MLP neurons of a small language model. Each row is named by its layer, matrix (gate and up: input weights) and neuron, and shows model dimensions 432-527. Each number is 128 + 32 x the weight over its row's rms, rounded and kept within 0 to 255. Numbers have three digits each. A neuron's up and down rows have the sign that makes its largest values positive.
After each neuron's rows, "fires after" lists the tokens most often just before its 100 highest values on Wikipedia text that the model never trained on. A number after a token or word is its count.

L2.gate7:151054144117136157109076121119127118150154138147136126075182171194116120106136062173112162070145095201108120116100184134110104076103160154084075174168170143139140194100143150087138090128142171128083107147239091165060099132137125077099102136126126123068182158131118098103175142132146104088
L2.up7:149178137125139166173124071136131086117104125106099114107117151078109189130172153127091118126149103166145193145116079069211086130130108171122114088117180144128118081152125123104118114117127129114093073138130176102096202153150089140131102160085161151084133093191059101084132126158158084128
fires after: "," 21, "." 15, " |" 7, ".\n\n" 5, " |\n" 5, " War" 4

L5.gate1432:071156183172102149137108187061179136140145087195129134126071214167152145158111163129147125102162107158170131110143124079184116130122139157151127154090102124125156175182142153142107119082146150092134129122123177151138170153115148134101103182087142105116142118127161095178168094121110124139
L5.up1432:107149103090143179196132172150155115148155170180098113176132160193066129152090076170101118094139121161175157129094138089146134148106178101163125161122175087146109118185177159122116175144154153153136121123113098145138153131100130191107121128080076065142160059124156116159139226179121117162
fires after: "9" 42, " " 8, "8" 6, "3" 6

L2.gate1233:091130071107137084151185144095088129143136112113182107096092147119104160130128102152111057112118126085119153164095129138145159106177132098168072102025167179117127124157066158092114146141178168162140120096114085111108177120142150087136074150146160106147162139144145128153137101153110145156
L2.up1233:119119116095081137094162122127112087101132123135110190089080215121131149148120164092114134133108083126156165118116127096137123085165159157138075116169130125167153102105148160148121162136129162127158141154135096148114131104128176205142106143203146113166184173110096132187096101069110067123
fires after: "," 41, " the" 15, " |" 8, " New" 6, " to" 5

L5.gate816:145119130146139159108052096117090130130177111170138120113074163144129168151141119137146148113162125156155144096163108101149160152150086147164145160078103160122042114111109104104105063081147105107138181111104127107110152181114082097155188166130169122045124141128121073140101062179155126117
L5.up816:132132146135088124160137168080105090167134142147145097095145168132204199128122150124144156065090190109158085089110093110171109150128142140141167179158106163093099158090131118145147171119176139076157172102165097137103124125110147131085127107114147118105151115137123167113095130180119141148
fires after: "9" 41, "1" 33, "8" 7

L3.gate81:155099131123133082156151143114161106119187154112179141116097142082149123146127126091105110104123139153191149079138109058072102129155104133120170186149078104096156149178144127114067158108115080087137154195139117161153135101045104119178104101098121107118100131097133188136128089093146155139
L3.up81:146152128090133113109146172150162141111123122133098077117134125168082174147213115157145101122136105192151152156137074120123106158108120150091171094112137117139165139124093124096155096083104114112180147127143114117105137202124158124124158124159116100090146101127187122095107109154181156097
fires after: " P" 22, " Sp" 8, " Sw" 6, " G" 6, " St" 5, " Bl" 4

L3.gate985:109126126091178185083151158138077116118174125106127135134138197139170096097126077116161131074174107133154122139135110174137148083171147089171139180121107100139141126089114161081140137128133120126128096171172117060088162195112124140142093118130075153145163145120130164122153157186065181092
L3.up985:119143113082072088148139126107088125184140151102144157119129097112127121118160152106098142110107132126130130210128118120110136141079204105142133124099164121129117108175137074123111150149077181052157088163147175148117185131137047058149122104122200152184143121121104084165148098114129096113
fires after: "." 34, " —" 14, " (" 9, " and" 7, " was" 5, " \"" 4

L2.gate487:117149137136108139113132084103160111133127159121123121095094171144084117130165192135145131110128133114132161113116089085143147151181142135136129106145096143120080125154081133062072136122178113131197150151129087160086132108166144126111155101133144185202161144144149150162113088126153029111
L2.up487:121127120130126122106122069088150141125140183124126103106078163130108158147118142088126123105106153128123089146131056100156146161183162118128138096132069106134107120137076117077112115100171152182159146152128143118143139126123154115110153116172106158200168163183122100174150161121095044115
fires after: "," 37, " New" 12, " South" 8, " Hong" 6

L6.gate1247:088135150129129145139131060119122158165165107131134137139114052124116152100155116104188145147054110173167120136175145161164073111183081131144104158082159177167103142134169110136128136142162140142158118140118130139171110132067119174094069103183207131150092128126153049227167126094131160150
L6.up1247:144054109146177166164137150121104161126106101101103117146154153135192173161139108137148109171157158150149152130087186118096146080158162159119065161182149117130207169141105163142109149133133184161129149131168113114129111093179150182149148109137126138058093166118076098118179135171112136121
fires after: "0" 25, " |\n" 16, " " 14, "2" 11, "9" 9, "1" 7

L3.gate266:141097098130056116103109133182154074118161063073188112153077144100136094100066142118098145152120139099159154120128073131071176124127141074145101107123126129093224126092135168118157130143148127112074104153116114139105111108119159106088153162109143098068150149155126147105139064128196136099
L3.up266:165077155173241157115165105205140123151126119096102088160167151126158139201160117157108120150073126105118155116085137091097169139120105115141137139149179133109170222093160130133132143133155091083145098165078128113105098057111145136150145134132099139060147158076125118103124127160102118116
fires after: "." 28, "," 15, " (" 12, " and" 8, ".\n\n" 4

L6.gate1395:149133087159139099128123164146098120091097089112118152096130144111109079074169107152134093177105171176147139149207196126114157133161146164124153113132144070138145124140106098056123146156109110080105128099029149136105142089133123130078102128146094097136090121230134131119126107144185207167
L6.up1395:161206151125134125153144167102121071147155127091138130121096128103139148120139153116147146117129120175164065149146193173130184123133101132101145113157150135129097169123189149170105152112129175124121184118145150123158166124109081109170098152126131111147069094138122131123095173121120134105
fires after: "2" 33, "1" 16, "0" 12, "9" 7, "8" 5, " of" 4

L3.gate164:124093136146158139126128183112132103185132156133172182102136112170141138136131122068091127174165045069185140124187153172161147101167177164139104104085210105117114078128148075103107092134132155111158169170156129089117152125100147113099167053141145128148140140145105113158065125195114124070
L3.up164:078078192101144129142124202132100060151134167145085182117138060121170149152133123140108101103127123130116111115201181170097135106139202150166132085100132097096101095147109057172105116142090097111105126165067112116120103150094063141118150085146057165168137112137137172169087130076061083179
fires after: " (" 18, " F" 18, " \"" 9, " f" 7, "F" 5

L5.gate602:121119118151103108117132195138089122124085144114097159154075073147074117091106139105090104141109173164173126195114130133133100147150124087163147152186107075134117112159137095107097140136111092185144168151141113083065066139121111090135139174121126136104164129121166156115128113140082127125
L5.up602:123108088138114157151132169062098093138103083145202070059239176068127139135155113126077113163114201109185131121128084094139115121137130116173187093115175162116122115071102119085158165121169104079103165145091126149079133157120137126178177127163078088083143143102139125099117156116124116098
fires after: " |" 22, "7" 11, "6" 9, "8" 9, "9" 8, "3" 7

L5.gate828:143193155119176130214132145120182139083138126144128153114084148094132156147172116120104099156146151135168121127100134149152101125169096109141106086094146123146075142119106172142124194119127140115119119080101136187090107093125088106111094136118115122193099116120118122147105155149187078166
L5.up828:147132082173163153214191145174099114122125135084130097058140144152109158116181140090141169084180123118098123063120118107098113090150069090115129161155104126106134137112125131159139123056097072099151071159116080112108108149093105133110116121167113138146144092108102136117173118145149161185
fires after: " " 32, " and" 13, "|" 12, "1" 10

L6.gate1409:176172089155132133104120140144142157114130134095131140172145151176137096121102072182195170080066148090170140132140140087136077140074146146071085124119143176101185121100103160133172129151145062093132162138115127108060100168138111112148168068106113147144154104077159155130169056164120085157
L6.up1409:121102110124066100094116072146156096110119169131133128150107096104095179124157171152090141139134126170069148121096055163132103117115149109105152157163172126148150129126146187155142110130172127135119130071130138149061086169147076107139135155110142155098175138117167219113159103107151066107
fires after: ".\n\n" 32, " the" 13, "\n" 7

L2.gate682:136132126062131124158103144118108144126124113117100124132189151173072118080137114104112135161098147043148133153161128151167211162171074114105153171132127133143115121125138127104150171096153124149151111150084053089091115121158059185159153085105133169147153111102144094168146207147060113106
L2.up682:120128111069144136135137135079069108051123086208131118189127139189116104177081162113075115162177189167147134117139162116183115116124136139142130147083149100148111101084162097096108138150111127090123132191086133107188199146124140099157217114152126133134140140126087102159145122143173161094
fires after: "2" 32, "3" 25, "8" 24, "4" 16

L2.gate1051:094112126135164125177134177155136117117123128128128127130150136026114072175087142163204097103107151130142129127122110114101082114112167176168188147129144124144126175138233129123131146145164118114164131134191137168094093176104114127099069146105083143114099105091122129127123105169118102180
L2.up1051:179095153113146103130161093202148151097134093162116155102109112106093113098107140134112116115113122158088120094147122160094100069116214131117190110152130124175142127137212049146102142122125128198118176184168124108151094122114155092075144144084109128082138125122080112133137093183166128117
fires after: " the" 21, " |" 20, ":" 7, "," 6, " The" 4

L3.gate1341:097140130132117118184120133165134099140171123151173126167166206136098122087143120181106122160107124085129139143112149145161195125110169097077123114164128142146157169156130152165165117051149102125140171128126081144096142166140137120079116136134160178114124158099100093123064107137157167089
L3.up1341:095114078078158096150136152156215120162105132144148152144178148155108144089135102112138099141117142119167189105113136052123103127139125131117176150147143126171149093167067145076053153141169106133170127112214081154128075104130064219126088095111105096164085153131136138139158137128169169164
fires after: "0" 39, "9" 29, "2" 15, "1" 7

L3.gate1369:128149183125141097097112160101152196098163151139145139114151073137106123124149121156127113121122160121094106148102178054129086089102100122135105162189136135124070108114099111111184124072098154134117170086119140113155133153155167159069063213204168144090130169131119134118084160085113096141
L3.up1369:143114117091100128122150160120162121218141149080136093102100142113159092163193100128123152105164180150152141084069122136082121115130167075111140157107087105084122154090110195160098128151095149154138150172142161135057125154082136123204125115111140160146087115148122100145093107118114130113
fires after: "0" 19, "3" 18, "7" 15, "2" 14, "1" 8, "6" 5

L3.gate1450:143115118127106070166133099123155125144130123142179106123145127150138142071156145177115084139130149222142191053133142175116154109084167161102152145216109120160138194176178134119145140089142189114133166025150096164102098109141102180123092119111154065140112151103125092143158177111149161120
L3.up1450:067133094125140162171086131118086165091142162154087148140117129080105143082123113114151201139130108074141085186087080043090132155126150217118134177107144124124109139153028079106056118144040160149155107184056152068133123124058202112121161096148107139106153115140166101172085089142150099132
fires after: "," 50, " when" 10, " if" 6, "." 4

L3.gate222:170152117145111150121082130089132151124066168148119131095154170069078210142076133082106168091129075122168158183154107179113128114096166146104170171095075126132117179103126106148142211141152122133114142158113156162194093140108099159124109130155062103085092142107103125109104139079080111088
L3.up222:132147147133167182113099111077167101131098052124077116183131060122184142137122117133130162099152090219105101128144120149131160127138130137070125149135088124052126158170096129155117183135136079112175143124096114089078151135134072126113140181078127123138166161139117164094143081178124151166
fires after: " (" 37, " \"" 21, " the" 13, " The" 4

L2.gate768:122180072116130151123124141114148095151122116105115135061085102139107151171067124104154128146147104089065175150076174124030100122085147123103154143208113058075078140126137133131104140092122060095122098130159118150031139186210130109118108117135148138139157118105121188083136090137190099163
L2.up768:187149069159141162155145208099118128130120119145128136084059073126178084137091124172149091093105121135055175180114166125115055149069114147120122165186129104118067156135154065094083133076122083097087128126117119167059111138159123134160128102176140129091095148108131186102094028163125096130
fires after: " is" 21, " be" 12, " are" 7, " was" 6, " also" 4, " the" 4

L3.gate3:141076130130170103051122132085114156146105189169166125152084125132126121134115073141152162126160135162103102107140156090161142152127197152138115185097111173108129153096157125092110103154147149149081117124099113157041162142104157198142102068114073145140076091091061133127153113158089093079
L3.up3:106079040152136098140106153089183143085163112096131159117127180168065147150111177142137124157158130152124148086182100142160160126184131165124104087145110112133144147110151189111113114102064143113074127074125106109187121142147141096096190144125163135063137160162151161094134138131081137157
fires after: " the" 60, " The" 17, "The" 13

L2.gate249:149150120149171129137141157129091124130110164106172192124148077133172124146078147110173136103134167137194107091161165146090159065089160187119153066137122120152055152113165070099092054139164079148108142123135111059161165133142148120098164149118114058042164117125125157094108132145157121156
L2.up249:073139106093130126140126134114144128104080133065115156093103075152173166119115150110151118160118106149185133143105149089107106088123154103111162084156126115113051076125153091170151105111158101149088181152116129135167200113137161128116168135112129108107119118183139075123088116125126125083
fires after: " |" 60, "9" 4, "1" 4, "2" 4

L3.gate716:130129142146159065026126149077113154099147107203116096150139143124106080044173086107084109140115096148150115097076111086169124154152084076082065112149096156094175122145100115130145156089119095129176095158106129076123142129124161162156140143128113110112116044086172121173092123102104157150
L3.up716:137071122119107134118100155061102124080085132173161113140116155134110101126116159166082109157167142146125165153068127158137080136165076177136097102143118176149091063132106126052125120129118152142160098174170145119082124145077090065125145117183124111086088113125146094049130118158232116117
fires after: "9" 15, "6" 12, "8" 12, "2" 12, "3" 11

L2.gate1436:142113078131122151088098130100142137089072128158139128134171156141096137132045111047169142114103168055155118148125148114076149124141175115133133167098119207194145162191183115126138072068114109108144186143175114126170136168116181079120137119102103151109111132098139168113130086111020131154
L2.up1436:197139119111132105116141158153107090123093112102132172072124105166136134165094094117119117066097149112160148166162125093087091048164115084093092102168122106124113091188170138092163109184109136179150177135105145110139169117118140091165191081092122150120135126099141225129107226131054150177
fires after: "1" 79, "9" 21

L5.gate408:176116108138087153146211160104144119185162150140207186167133132102119152167122158060168106086129146091153128163108094166194204107145188152121108105143102159191121078174172139094120102149167113167162159107164160142181180150101096118135103115159136089143148106063147128140101113145145104103
L5.up408:152142154137127125177149111150155157108117124117113094169145163173123148093115133114125155091100177195154165094144127110129165156157186119103129095119194093143187137119122142079090164147085097132074147201119124147161163150138120142098128099090072136122142160148105155155192147174110096156
fires after: " |" 43, " " 25, "9" 11, "3" 7

L3.gate1198:130127132139132099158101121133100111151117140140134098143167127164108183141197119109111135134110130166145104149140112101119151108122162162138132106209093081170079110115185032170080156123178080173108099158084104064115079104128105134176145053163141135206177176162086059162117160106095146160
L3.up1198:076085155092144111095184121117157193159144155112108147168134143135108165131141119179058097052100148110155136114087090095133205130141086141130137099136144174168088130096135108130167127109120170085119137117193055096112082101117124081126067151105128127133207132130107114110165168160142088186
fires after: "2" 25, " |" 25, " " 14, "1" 8, "|" 4

L6.gate710:155141177154152116206166127071146127099125102101145158087026109183109106104158130147139095156138138034104141160199174176094105104117116138114117117117104126120133103172150142178165172130131096171182140113160098080103055079210097141060142135166106127058106124114127106093110155135150101069
L6.up710:111183164151139131178221138133164132126130133128145073108117099144077107082174117166127185172158111080140104148050149153102107108092151159149121082125152082172159081192134141135136182114120129153144144092160075151134120064188118173109120130093188162070102089121137113122174100181179123117
fires after: "0" 31, " " 19, "9" 14, "2" 11, "–" 7

L5.gate696:146177123120107131126099164149106166077101112117117102168094082152133153130124125179062134182090143086166117133097113088156140147107135129101159125162146130109132156147174140101136137140137112109090113123127133125090111147159145143125110108142089120168170133177157095157188147148076112077
L5.up696:189113118148134174136083110128132148045111085150139139074186122143100127145144125122088090124126194106147143149088167134189140136129127045127114116084128111117133080103156123144129140136139119131179184149112092134145161134109124136129111129142138124155089158139175185130111144147157128107
fires after: " " 45, "1" 12, " War" 5, "2" 4

L5.gate403:096122139128145125199152227094119111126105140108146122127099092094117146120095141135160128112090118165104124175133082072112090109171092137119142178146127126126135158108124161109128220114113149137158139152137185161131166132160071073130147142138128109219156104112098165144130122157111106094
L5.up403:149148079075178103115147095159098130177115201154084119111086171138130185132138159110097127121144102184197105159058108146101118126092182188176123097136145127130096104107120121115088124156179161149114145158172079180128159128135103090167084131105128188132163084106098076103160117151200127128
fires after: " the" 58, " The" 7, " and" 7, "th" 6

L2.gate326:118124124144166138112112102123121182065146148134088096071121087152113111147115161111137057159133122115124099208148088138093127156111151175112112107065124108150114083112126105119142135134164098080067144121095152119174120156181107191184120098103145187119120159093101154163103137104124126173
L2.up326:069157080142124077130125160106113192105139144092096139140126122229086149144142106113108134096143155156132177036149129118121174144144141090094106149115094131150042081174109096086074098099136128140165145132086179084164176143137130183103153094149171147169066099172149124135164087150158079143
fires after: "3" 20, "6" 10, "4" 9, "5" 7, " D" 4

L6.gate32:068142162099085141081152143120135121148141093151157103195132148094168124129103106102096096136133177135191114099098177091097137103079085153121093110105136098122112157152100074091146087101068153184108113091133164086125122147156129115148139086131119132110116151105132182099193068187090163123
L6.up32:073117097131082158077130165079139141118155133130075098165098105153143115126146107151147078137140123166150120098104146120089123146160061183128087109102131136101126156104161118141127107098114133126109109071184106129111110177142142111140156184173138140118126091126115195116114171123101148162
fires after: "," 40, "." 12, " that" 4, ".\n\n" 4

L6.gate578:143134173131123105158139085108061175144085131120116067047104135137102102173112068149174136156080099116145130189122122120111072097082105130112105162147136109100107186172123146088122174104160180116181143125147108159146171111113128149102158122089153148089117100078161171142108100139177191124
L6.up578:138155180138146141170128119149144140141117088144147081124139112104128152240135151174195131178099114156118118150179142173109082106095139165128088147170130093121109100157098176086219179141132202150188114126146124156140124101161147120147115118108106164117127140078133136119129115155124198138
fires after: " |" 27, "–" 18, ";" 13, " " 9, "|" 9, "0" 6

L3.gate1340:110091108122173126160087126208114108142109163153114116110166163093078097130130008157177154112107124107073115133164114099164147103092119128131208123192092173066150155118140112107071083120150100112143107176123152102128143093090117151120085125134125155140133121094163138148161132133144155085
L3.up1340:138076133119190141143130091156113102141140114140131131172130185107138117168127096107115158157135106159081090147186173129118089093099090202141099105140100177066129155153106104133156147106100120129182155166174129115116114138135132118101102080162106104156133190102142172106125069140126118137
fires after: " the" 28, " (" 15, "," 11, " \"" 8, "'s" 5

L3.gate1238:078156123111112103153116140129164140095100063128129117123125086107097159082148158135127128151123148133164122111162196131112070088131126144179136089125173134177144115127107085131104132092142194081070083138146118136149062119126078153113192142141072080106116175127066125099137108132104133171
L3.up1238:076189176094080121106053118118162146088082129104172103129115098075202162070130137118126107087111124128158127162113183077141191065158175193154113112121191094121127158113183069131134090082120080103184039121152136169156126144089129093112124096144092117104134137138143097098112102114114092115
fires after: "," 34, " and" 17, " to" 7, " then" 5, ";" 4

L5.gate526:123138117139163157126186123138108125139053100091115107138117117133200111141153139155198132151175141103142134106070115118115077148175176166126045132110168083142131126183108113125111133197113047106105103073132123126084107118109137110150142080111206156123141085057156119130175120152151188056
L5.up526:108117068173108098149124182112145122168172165143126075118085108106137133143153161128132130127103157123188110134130116167154186133097163166111106133077165107159072150132135121108140161173168111160098111125106115119109124089137146109116091166107144080093133133120087118175155163105131126091
fires after: " " 35, " |" 21, "1" 11, "3" 7, "2" 5, "4" 5

L3.gate1208:114088105082123057159084147160160122181157106110078087143123118087135102091179147139149107130118131085139110100179157212142079203075081126135197148167115093159131166118123176126087146154166131105106099166103139120110117107076082103127070103116146101109159146145106116141096085154141106146
L3.up1208:135110117085132121118111137139126103160085126153115080152078115064143157128173097095150122091090168053109147128142118126100159133050121166135185106104203100131170186110143125155097102135179120129124088123083180087132103071115132099103168088119126072115130147109066067145100112076112172110
fires after: " and" 37, "," 13, ";" 8, " but" 8, " that" 8, " who" 5

L3.gate113:173145123149104140107159194137121145128130129139116144079140135174105150151134128092123138082147142108121084154137124100185144129134108158127140127130170169105164103121125143083128091132130146149131176152174074105167075126144110128078157113158145133106105133085187126133105106152143129122
L3.up113:158156148091152074134126101100124135128150093050094105122128122098067093120145105120085091082107184174142107128090047128138070100153132115182151151129131043119163180137101158156104099166155146090180103091125110146107171111061137110087096189180152067128152110112155130168158104083128110107
fires after: ".\n\n" 27, "\n\n" 11, "==\n\n" 4, ".\n" 4, ")\n" 4

L5.gate790:151148078091121093161110141131147133106110141128117124120119120094183140164154139079144127127144184128129071097101239152108080073144112146127127152108142085174098136081112179107153142162121147122152102096110116141118100108180143175230139146129091100125163104133086137075153126131177176173
L5.up790:190089161095125125155110132115071108149134093132081114169144176121172125078137137088104168123133141160117123175162117146149140109119179138134077085114070076090136170138103137149118125099175135159089101141182154136136158108146181082115126131129093095135116048061122061079160157122121190080
fires after: " |" 53, " " 17, " Ret" 4, "0" 4

L3.gate302:129189073159090154131121072123139119106125153166123095087124160172118116152116154089156117125152139091072192157137165095051107119135162153105142125147095197119079106095118137166186097091128140180121071119127134106086207129071170101164102129160146087141180099104137109125135163149165088117
L3.up302:114101168104125154170157181123099181137124084156189114156128105188164143136115123134126096131121166151109136161126110103113084170144101088166139179132140170112104074150107085131122179113138149140148127127107052106124100144189114100096191151145212103114171179143166108194147159091093107119
fires after: " the" 34, " in" 16

L6.gate534:151147132155085176085129159102112111086060108055156136164087095126098128091137116182190155142138103115163105105117043158178125143098107133111151055136130126092160126054137086125170144168147080088155133098115079085103154146074099072168095157077130128099120184064113128092092142080214115131
L6.up534:167092122086158142125112174088114136124113126125119175185140071103118088147140100179116088148138169114150131132112143127166166121121106162170090138161139125163084080187060085162132140120105096097123161139139124100171172156145124095143103083167125091139142086114099165105126170111157113119
fires after: " " 37, " |" 14, "1" 13, "7" 7, "6" 7, "4" 6

L5.gate583:113131108152142113147098067154134088081098147106148211149118111147110123142118120167152133162114122090117114109143074183110126118125164184109132070178171159141058145147177032096154139131101099107148151167202098105129129157096138131167097105141130154170134133099143125171137155138158129101
L5.up583:114120150132111200108117144112160119166103111089126153185106171143115111108125120172126127124119126134119151069136164186168117124187159190163110109182152111131151141191152175132172143174085116108135100157180125070122118120112127109158082160116127139065117072111095105121142096150162140097
fires after: " " 29, " |" 27, "0" 9, "." 7, ":" 6

L2.gate114:089168111122141157125126188130178135167160131113184122097141144126153120116103122117117117129176142148184098133139118066128101172114091161138201120148124103122078131121119172074085125109104115109145117122156155189090150119132068157157129112143117169186116112092121143152105154081115094135
L2.up114:133101093131134146128201148140126109128145138134140142128143121145114130100104114124120130131101103083154203121143128111130150102170174158133137145165185148149132119156156138116085072082127149072149160095120093129104117090120126117144125134096214102110198086078093100136108094131159084124
fires after: " " 84, "." 8, " (" 5

L3.gate1315:118120141104163099129092146124167098130144115107133153173077084101185136156145155138115096077195054122157160158097129105196125036139117064122150186144086140162168156093120078119092129121118140152100130139162151155119122063174124152131139126057098098143128234079146112132088149132112219049
L3.up1315:159117121120115102140143103121104125129156031155132059174084143101160184133229118091147147148125076129177115099130056075190120138082111214122166144150084172087088126146054134129131137143126140128090137158164172144103166099102096121103169121073118167157153134113157145139085133131050139132
fires after: " the" 43, "The" 5, " The" 5, ";" 4

L3.gate362:123190174129025105096190103134081171154100139121115121059128124174105125125144128154087089118149115057112211112148124140107113134124145120104076123093164138136177132115171125110125092078124112128084149149108139133147122079135170109125174102109073158154091149207128189087145137065045124116
L3.up362:138120176115123140096107102119158119133127148173116115096192123151101092081122149117140158106092131144136182211135091100121154162096154162160174154134106174114132107148159072092153131086092089136071217100086123157077162120076143052072141054074157161139131086147194109175148176094117121141
fires after: "9" 36, "1" 26, "." 21, "," 13

L6.gate577:135098180133180122134096102155128150122134151090133132120124090152105074129116175122189100181152129092137167118143142162148087117141089073062068138111110111104189178188121110164185126084100131154164164121084082079100089098152138186135125113103156127156177153111144089142153109176145150086
L6.up577:137141160151141076160124124123151153146111053120137127119093138146093130051135149132122176175118124137167145177069171145125136128101137132126127098140152150130173110074137130159160137140130181209160132110118133098101126131132123185073105146045135152092209086166171057115127111161137103125
fires after: " " 31, "0" 30, "9" 11, "1" 6, "5" 4

L3.gate1076:067122124076127165145101081097125095128150129108177081039146105126187081116128117124113104143115113179168103086098068153125174143095122099146120122137183129132113129170151153122085133182143126177189139121117174130108141121137106090181072121152161094184150113134104187104166097112139156111
L3.up1076:126113155083149118153133172134124136127113142147157182037146109166147174115109180091098086112123083152130192085128064151166141160114170141108138154150171110134116080113161197084148123129147176156126075136159151212069089104185147140156084165098086180141220160082104124155130113130125127133
fires after: "." 54, "3" 7, "," 6, "0" 4, "5" 4

L3.gate49:090089146070120111154055157121140126098184118135073164160179143140170180062187098128134139156167141164162114130126140158119118129046150124171092099111116155149133170103174064183078153109172210086125102095129115132113150186105132161065099126151134131131157160097122168125132106201087122083
L3.up49:177151117125162158107156119157155158117119176116124093154077114095110134121102089152146166192159144155144084107119129133150062150166157135149070093107192115116127110084140152148175176127094085119111141182111044093119163093088130034085130117080141188051149100136103082118129098112136169093
fires after: " " 50, "0" 25

L3.gate802:119109167139204157117079111123149095154134143153138110128132128143164097122064102098163143100131193078105085134124139170137092167122105124135162122176114163193144163108099047132127160120163120123124166068122131108164119091120166091151155076096171137157135162077143103151155173154091186094
L3.up802:155123121117184081113121072119146112178145139094097101129178152152104112087065167132144109129123145123181140128152161125150123067097136108137085136125171075150161106169154158076111145144148114118172127160125091122110119156136112104133104084115159075188116111120161112118138127146111146120
fires after: "2" 20, "9" 13, " University" 12, "." 11, " There" 9

L2.gate1214:075072104144133135165116168102106096096112097145121194121122118093134178157099121155032160081124168115114090075091119171138143165116143065157167113139133154169110160109145107108111158113120131081125170149125179129161088124148074122117122140137059117158094185096159112106145073103130113090
L2.up1214:192125152141123099059126137123147147157121126121115104121120129250072112111163144096142091154115119172150128179179084106115153129184154132114102111123103152145082151158157145161135099111088111166137142123119147152062149130075151040111197083106197127096158103104102128202130208094035155136
fires after: "1" 100

L6.gate1055:163139074116167081061131116146113134142153138103182088100126104152147128117116117119096165072212168113190076123136083180064143134118112158041166133105181072130123089099133159093157130090126084090175145097146117077082107125138127145152103136148078157121133132160125133090099151097104112185
L6.up1055:181125137155122088131148116120123090146146098101146100052093147117154193085100150132141130100126122165159124165143135165139152134096114119172155109166150155095087173094165128104108138154154107126110124134135159048129167090142117084183136136097115135134136054131185140105096114138125136108
fires after: " |" 51, " " 8, "2" 4

L3.gate1385:161095132138000140186144162118170091145182121131134169174148122116146102124127124097114128144131145142145139126129144105061123121165108153141155108192136086104112142155107154078117123098094127125123122136177108145129112125157124155140122128122134144083165130099130133138078081164087156097
L3.up1385:135129124182100181156116095078082139070179101174145166126043130122214110132099100134181131119097101099148108130130096155144137096139169105155033094161164120126210064117114139120093139081105112119088099147174124158114116196193135112118165105112122096080168163138084158119144136139153110081
fires after: "." 53, "," 9, " the" 4

L2.gate584:129070154167072092175061112152098187157095150151104080154106082113111112132077121091111144103113108193142142182134203092109093083078153110134085147110120100116109116144084207144109133091115140090119121103171124161157128158137078090109100111074093117186109089090125095144142103102160097104
L2.up584:153107113115116101119139079180127194170107130178150174109134149111113093131109146124102139097080127093187122126118154156147125004140138129145125073124188115168133128153094128103038184106104151122152102140125112195146160170106127100156128159158160105140143086089110154079139088157170123140
fires after: " (" 30, "\n" 7, " \"" 6, ".\n\n" 6, " N" 4

L6.gate813:117176155104118128111098097119107175164107115140127114140159102179096101153095090160116161169093156089092100156128156096162089152107096174128126097134128083098165183117101146093156138112115053122091075101106121159167161127087092100059138080095104161121146128067155152106080089122092165130
L6.up813:134127037161172125125046125122095129108157155130158158139146110123127063113148100120152053192152142129098125115168111135159139144150119073131095137086191164145131133182152094134211154163070180177127122156156133124122174102107085116106149188130153141158132123103079082160118139160153106132
fires after: " " 36, " |" 22, ";" 11, "1" 4

L5.gate1105:115171113066106103099169148158133124112139162097111142104140170153097124145085134142132112107115132066158209167156098163117114119100111141136097123160118165080083082125139148105116127121140084140114143132090099153176122165126104042147125175133036097098135187142158133111109149155183150067
L5.up1105:110125099173179133112128080125132096108124155107180142191088160126162147092142152173109132159139117084171101074054099172088206097153142139088103105131164168116095088116125098185128124091113114096106086129150109133154127130180125166140154174152115120060074111143084154136079111181124175115
fires after: "4" 14, "1" 13, "6" 12, "2" 12, "L" 8, "5" 7

L5.gate1087:087089100109148142052123142074142240111146166094094122059159092138100130103137145131133120143117140162154105189153080140120112122126112095196073084201084144094151097097140116127167150162134141103145135129113145152158136142189124059167073126153087130170159130098091146132087120128128154145
L5.up1087:119084137194050152131115171167136152162135139138181137058160183147173147147173102070131116141116159116104139103127174096178133172169115096136059110096105156130165192149116122131132153096076152126101112145137066148072138170166131150159144110187154161147113042173163092124110134177138158173
fires after: "0" 16, "9" 14, "2" 13, "1" 10, "6" 10, "4" 8

L5.gate812:111154125124181216126123126150188114168089126182140080118119113130137117167144109160158107131142138124152129136167133166153183064118175136111124122129146129101135163141091081079139125139130116159179110113136089177173140141105112118139110120144154169105075131150134128175125093212174151162
L5.up812:059109141138107110113081185109123156110131110088222081056124127186165138085146126133090136123119116125187161134145171123167097135097160100119135164105112127164073120135108116134145181148180068104147110191104085087115162198163110124158112214057117095166110084153084132110169173074131175131
fires after: "2" 59, "1" 35, " went" 4